From a checkpoint of a small transformer trained on Wikipedia.
Size: 3 heads of 128, MLP 704 GeGLU.
Architecture: tied embeddings, capped logits.
Training: a variant of Adam for these matrices, 545M tokens, 8315 steps.
MLP neurons of a small language model. Each row is named by its layer, matrix (gate and up: input weights) and neuron, and shows model dimensions 32-127. Each number is 500 + 50 x the weight over its row's rms, rounded and kept within 0 to 999. Numbers have three digits each. A neuron's up and down rows have the sign that makes its largest values positive.
After each neuron's rows, "fires after" lists the tokens most often just before its 100 highest values on Wikipedia text that the model never trained on; "fires on" lists the tokens most often at its 100 highest values on Wikipedia text that the model never trained on. A number after a token or word is its count.

L3.gate337:597484502468496482518503456469510525495441377494457624435554412533583486485604492441447429457462533501452434518539416579554459403419420487479513456470421443488484552451579556540462552388524543556522512493446451525488500424550490472507538527470456612477495419476459469569503476452414459546
L3.up337:525536489511460403506446469437488541483442531481533535544466554527438467467557440522480443496395658467505582494439483435565494404425467504484547449487474535551569533431423547514498447480552592516531463513563462506571534505478439562469482525474507504404512514530497388455514438486494504490
fires after: " d" 24, " B" 16, " b" 15, "ra" 5, " " 5, "cc" 5
fires on: "el" 51, "om" 12, "ak" 5, "w" 5, "er" 5, "ur" 5

L4.gate685:508452505469520573486481600419498573372505538495573524470532545418515446479418629480473457463500456469472495513570512489525515537537503420446512410523497477474468556461602547450467587590536458511498469449482468536391427491501502487483533542566591516531480532503485456422461482505522491478
L4.up685:548554520551526545439535442522605527578517461568430514542567367610536466516511490540450563465548487501349511514449486489456447485475431498535430508441469533432504401503471547566500526498531553477430542512460500482493476510547453448555549492472372456466540525535453508524521492564494489500
fires after: " |" 30, ":" 20, "′" 10, ";" 9, " " 8, " (" 5
fires on: " " 39, "3" 17, "5" 12, "30" 5, "2" 5

L3.gate697:540465423455435393557459513546547459421522542501420488487540506507573479463474469516487461491522431573423474441514462559447517550509522444574503459546505564492465499472518459534536543501594456506491540552554460447399538497422534467538539599435519543441450509574499411414623525560535458552
L3.up697:448492480460531483488468564372504496543506435502433569596415590552475523439534513434498429482461506469431410479534558491434473420507482463445428468536486441408621493414529514536589410453535493495474497526545470361445545520498516545523476502484564480523519455526517528477523410470476390488
fires after: " |" 22, "|" 16, "==" 11, "-" 11, ":" 10
fires on: " M" 79, "M" 16

L4.gate161:441455495587404461563585447423467468521531448451539459488486441507564541509508472430534521468583479425518592472483486461522506456502491513536395564509446448589455503553506432585518518506451404384520523517588523557483480493477467474509505520558528582499417482590548472451467493429504462523
L4.up161:452507476517546555470428487470548403505446454492481563547457404477625538473478524468495489506568486527435561553423477453513592603462486555405493457476534423500489511497507500591528492553551460535460482532559433513518532511510529638511476445449464542536366476574515448479566521492449505514
fires after: "." 59, " " 15, "it" 8, "–" 7, ":" 5
fires on: "3" 28, "193" 14, "7" 12, "6" 9, "t" 6, "1" 6

L3.gate525:447479546437538504411468445505509436503562456415472511476570425433486443498519525464494456472607502536567475494490527510612520417505524486573504495493548512607383493537522502478406378499494441417587526478411546496484428441458543443582466461497498417483502506574520514505533483585535487471
L3.up525:500482611482525556540434571473460477483484479591420472369443383450506569526369492480525476427517525479449447480491399458527561608497485495459531479407456588563501420548404433464492553577498498511541521470418480558469491508567553649487566551557546453597529502556530408524561445458495426438
fires after: "al" 15, " f" 9, " d" 9, "el" 9, " le" 8, " rel" 7
fires on: "r" 45, "y" 18, "g" 8, "a" 5, "u" 4

L4.gate318:544464496541527461592479479492472557508519498458464515558452588418512552401525495465577541439527454534506459524508545538467513527574610522426506475494501439471466480551471504521555433444441478537494548510445411412535591425465535479606647555597478487473457497544442511541423527484449600395
L4.up318:513479419583466475575471563591464539526625485498481471549464568525474524461505442472517522578382562466507485438454453499593481447474571527440575584511524431449533467517567569565429457391536499500467469499478534485501486484443435461476515559466505533443445498481446515503410520464518343495
fires after: "," 24, " in" 8, " of" 8, " R" 7, "s" 6
fires on: " Ch" 16, " M" 10, "n" 9, "ud" 6, " dec" 6, "s" 6

L3.gate434:526521519530472632553529448540492516447556538450465360429545475568578485474513470466528537528540526494576502459528544478574478473452506528514567525542526448488446437536454480498518406478421354552598457561466479468513576564547542542516586491439522484442501558484520536505536464453433568467
L3.up434:484454546483516404477365473470535515561496559476540412564506428491521513477531493510543486520479524554509457439510470515494473526559510521571530524561541528499438472497504516551459505471436554528600477576489557499555493482586472557499504547542435556494436550431452600458449476456547493433
fires after: "," 36, "s" 9, "use" 5, " as" 4, " years" 4, " but" 4
fires on: " of" 54, " with" 28, " w" 4

L4.gate624:537470544511519518522539509535560458472572418472508457501478483539452444434435498460519484396630378501404628536480540506475479456543455543546526487512524548511568459496517491486563511539509418397558462503476562470474564436472541487495507542464491527428560469584516489528457470579494494484
L4.up624:455437467543531500509513635450490474463447543483467595512550510513564516465405530407529469453541449520515402485453396457581498524532497559490540584543517475438587454566527572509502513507410505523456476480488539567545413502529525443541412434526449583574506507534521550514638551573465465489
fires after: "-" 28, " ar" 11, "b" 10, " " 7, "ber" 6, "." 6
fires on: "ch" 11, "s" 10, "t" 10, "1" 10, "n" 9, "." 8

L3.gate591:512577421510551516475498491565555480455483461512437473564549453423441522434543532487578514562486469532489611445538521436481497540531545506488481505560564496554543424584539558467484437496450428466484431470507473579587462406441429583443542533534491437475567506519568536476529476515612530438
L3.up591:489509524480455532491529474529503451476408471446500614499435529557468533471474491568585563511484560471458473550551505540488555521535474490533532458423482422485574535501534636505538498489573510476456575443476536477512468516542507446526548528449463494486534537421475503403523477490593535535
fires after: " " 60, "op" 9, "usic" 5, "b" 5, " p" 4
fires on: " |" 61, "s" 10, " v" 6, "e" 5, " Re" 4

L3.gate382:678534504542493516495489457514432479504518530453411375590508504470568503409479462542569483472569610411488570417480555467411421457469454538582498574496472500561492443453496460553572453476530440485512536492539485459549533520450485497473475492471450562469483480543414526492509482612506483520
L3.up382:552510539448527504415484400504476415529489500537450421531454608370466438514532465521567575468436501542563513505468479575522481413502483546544443487617455455553562439485526444461519484467464522532465558495484489473418485551614495506424488474527452550582459539486483492517416483507446509519
fires after: "raph" 20, " de" 13, " In" 7, " (" 6, "cc" 6
fires on: "y" 26, "up" 16, "ath" 13, "st" 8, "D" 5, "ind" 5

L4.gate28:476492407523406444503521424510426423433527504584439481474442529461609414429476592547439572504496476441475473565516514557493497500459499468555540529532525557576486579452577513573559530487533474500537537458451445532564434444587468453465489539469531468550497528620447522480481481595448519424
L4.up28:498458402532447422509556546553465489479525510475509425547496603521424488489523479501406532400416498532479487491555421537552534475538535558489564463493472472405539582464460515476503494513515451323478489529501570439515595437474540541576479476533508508487496395454569433529508530459527472450
fires after: "," 56, " and" 14, ";" 12, "y" 8, "ince" 4
fires on: " " 92, "p" 8

L4.gate641:523535445528409519489576532507468512380541435478483519513506501503555411425527582512526509475456465434457540490515578518489453442608484468572485545591517474580540489508461510539465397514544502430567554454513530460526518476478409527494540525495540509412555529537440421533605612534544532421
L4.up641:504411564429494517451436512593479524491599519508496493500432500366437486508495481458560578463532497509436584526505408445530508576433487506451464566577549445568514524425478585520481455456497451429473563525526558516411514512506586447487456506551645536578441393519522470501507536491508596493
fires after: " w" 26, ":" 11, "," 10, " and" 4
fires on: "ell" 24, " al" 17, " April" 9, " ac" 9, "a" 5, " st" 5

L3.gate269:533441511487532552495557461501531544563542472525380509453444485523479529525388571473454550526476470515404466529525577507468481575464478488544537524405466390424493491453544553483385529449406567505622455481593514394511474533475467478531513476411535662390526522436545522465502544604462578491
L3.up269:476509450531423545564480486493561523569515512491601607481507410367405608456476568496519522502536497519532402564568508553491543512532587574564464432522515550478499479547536439532542542545538497486558434501423527534541489538500486514555485491470408531443564353517445498448503545494508451476
fires after: " al" 24, " Al" 7, "ision" 7, "in" 6, "am" 5, "ure" 5
fires on: " film" 38, "bum" 33, " American" 7, "ess" 6, "ous" 4

L4.gate218:555459432544483509450512485544527429551420404437482519430455462428459608445504493528545449529550534504489498493547495482503502432503512514513488487540453520435448510592543506525535548496465483512600511421496518531545561519523425565523512433458446417552466442539500453559414509340497560422
L4.up218:501494465424477495488399582467399504487534590515527480447592514462403511500507538472540523514450480488543494570555496549476479542403471529541464565496515491550586494524422573395542459581483486518512501479501525535510439482496573509506477457466528560476544462534471553537362414526419486540
fires after: "18" 18, "17" 11, "16" 7, "8" 6, "9" 5, "197" 5
fires on: "7" 51, "." 23, "1" 7, "6" 6, "8" 6

L3.gate446:555472470612518568545401578604528412531504459500515489573549464506457466416511484530490524473484563476414511461535377440504444519439507537459515533521467485549460540550511483529565439510402482465495480523524503549509554454566470541533489461404481481531558554489469570497401484566554498429
L3.up446:539518384499484438475455450548399587490588482485442407479499498549530569483542424473477537436510553460479512502536438464536466519505508507495516419532475468482470507562564386590542369435540497551481528546520499555471495573566515518544489563542395403422521487504490474482441486503484489502
fires after: " P" 22, " l" 16, " p" 10, " a" 8, "o" 6, " E" 6
fires on: "x" 20, "ed" 19, "et" 16, "res" 14, "ound" 7

L4.gate496:520460415421530468469461446473443462487515517541541450491462413614583488360449552465383529447476533462565454537560540512495464426516548531513484472439565450487511498458487441383576507540469480471580555513403454564495578507542524572499420513545499546530537472449544584489564586551581473437
L4.up496:459616475479521468613581584458556542508441546494551523467531409584509481421491467512476498517527496497509480608543484512500482469480450531446545472441571451376490563431559490516492480503423512494475492540515533521446533446536470579547471562479477478478497423424461480523445452488537446459
fires after: " the" 28, " a" 22, " an" 15, "ian" 4, " T" 4
fires on: " " 60, " a" 22, " \"" 5

L4.gate490:542498474509607513492538471474555466498541468537447520532484431481480466388519544557512507436540538584426456550545474399427583452396449502549469489484579430389537483507486531518523518516516512519557522503565473536577394449474454492508554436512445482508440513465514552521428594445525527495
L4.up490:471533508557442408535557510568464493455546525446486611447470467509514360438471448453443593477457442602453456527493504507549537534504566430512486565446438501391543511459484435481484530528564569489446424519485644506454550509544492478433512554466442478498499566552490494501515475454516541530
fires after: "ide" 14, "oc" 12, "ic" 9, "ens" 9, "te" 8, "us" 7
fires on: "es" 34, "us" 23, "e" 10, "o" 10, "ed" 9

L4.gate154:510528448483484434477454440496483475530511483517437551523497493548439426483569523428401486542581508462411482521428464481585510450566388352434535475574466511397510558469554414578488552470482489513528562539544476458501514481517428532461425428477434509498477430489536470513556486525489538578
L4.up154:528517508525538558539479513520462579467540437499516495474545580561412511367557498554454508608499409536395473434519498392548454518439566548485512482561467546487479507430470402507531527433503550562496464463510564483591582546441509552430517473537561412469503416506538456480493599446522530587
fires after: " B" 21, ")" 18, " b" 14, " w" 10, " was" 6
fires on: "el" 28, " |" 19, "om" 13, "av" 5, "ican" 5, "le" 5

L3.gate328:545505502512426513451450521510523443468498470547441494627514477545527464423538526473425501561441512401457439547475548454401472559505546547494490520516559468504564537557475517474433620531531560523504575485554464471529626451418491418578600417505434564429553588505461424449463524474462508412
L3.up328:486557498477567503498442516438495561532610527529519642522560546476467493400434489510548531545580643554493485486509516486542569466420533504534570477559543550455522421454515541574533523578564488443509501411484576618495460493533536504465443470437556473503465454414494511517492431476467512537
fires after: " F" 30, " f" 15, "a" 10, "all" 5, "b" 5, " B" 4
fires on: "ac" 16, "is" 10, "in" 9, "ach" 9, " in" 9, "ed" 8

L4.gate350:457407446469374583570542573414462489501392510505503545545518442489475446462494499468486461456432548509456493522470595467505523532481539503504514493492551450459563438484512487443477467464460569476507494526537509531524509487534421471591571452553462564518548463599492491436504601438435553536
L4.up350:451450443562540506519513518514507490516460452550480450403440494499496559481492441542458466455511462496531517432464508512495445537592450487507509564518522494483379502513500401543470540483570487511589586402539457414421535493519479494512491446554494456535546488527405494484486448382534457460
fires after: " per" 17, " ass" 14, " a" 10, "or" 9, "au" 8
fires on: "form" 10, "ist" 10, " A" 10, "man" 9, "gh" 8, "or" 8

L4.gate556:499483469472518524521491476539447470520503525394500399486487382473509564468400615435430510484490484573577455538479438609444531476565567557476436496391464500423432499420496470481536464492587429491477531442450494420516513440470476560432562469506552526462552468589561524467457528585513485477
L4.up556:502529426520529561468539458519594458503559560479526537481512497532588444520533558523524470537468459442518450534407511498579543490543576559500570451476536496495444550523448545526430427512602455399440573505577470514481458397569489439535522500446475538444532467563570527475495447539561551562
fires after: " " 45, "." 8, " M" 7, " \"" 7, "M" 6
fires on: "ent" 24, "ver" 12, "ident" 12, "ar" 10, "ag" 8, " G" 8

L3.gate306:446540460485478427489510467530459552532530479442526499528546584417539575504639475500392407495530435539573460494550514510577439450589464461449402483518543423453563520456500515594567532558459426459532558372444570448485572441450552530559470492472563540462515493520555499515440537474440520502
L3.up306:482526492484486454541518513471457520528516533582527413512538459419505546510501473463522506522542501517522418493471400473535471462515495409544509544468529459361490449491467494509364545509452532532417477470435621513567548491460419490432465483479442517511536538493531477549382539488440487552
fires after: " in" 24, " |" 16, " at" 8, "," 8, " from" 5, " of" 5
fires on: " U" 15, " M" 12, " Con" 10, " K" 10, " South" 8

L3.gate502:473499543517382500519503485492517543508547408488567562450569445496542480459457492491566458472565494498510539516528498582584592519455509426407553469542578509511478491449506551511573504503477486474542565464508547351522446532535489498505440508475501530462569547497536489510400514529569559408
L3.up502:398505618521474526476493465568501520534478453561472528503510477476515496466497585453554412516598521517575526418453461471525445397577456515585454457550481511523567481523473463579560536553516564582565575488504573475544481548369477501466540579497541479534542552379454472470476580501535414458
fires after: "h" 33, " g" 18, " Y" 12, " W" 9
fires on: "u" 37, "an" 14, "hen" 13, "o" 11, "ind" 6, "i" 5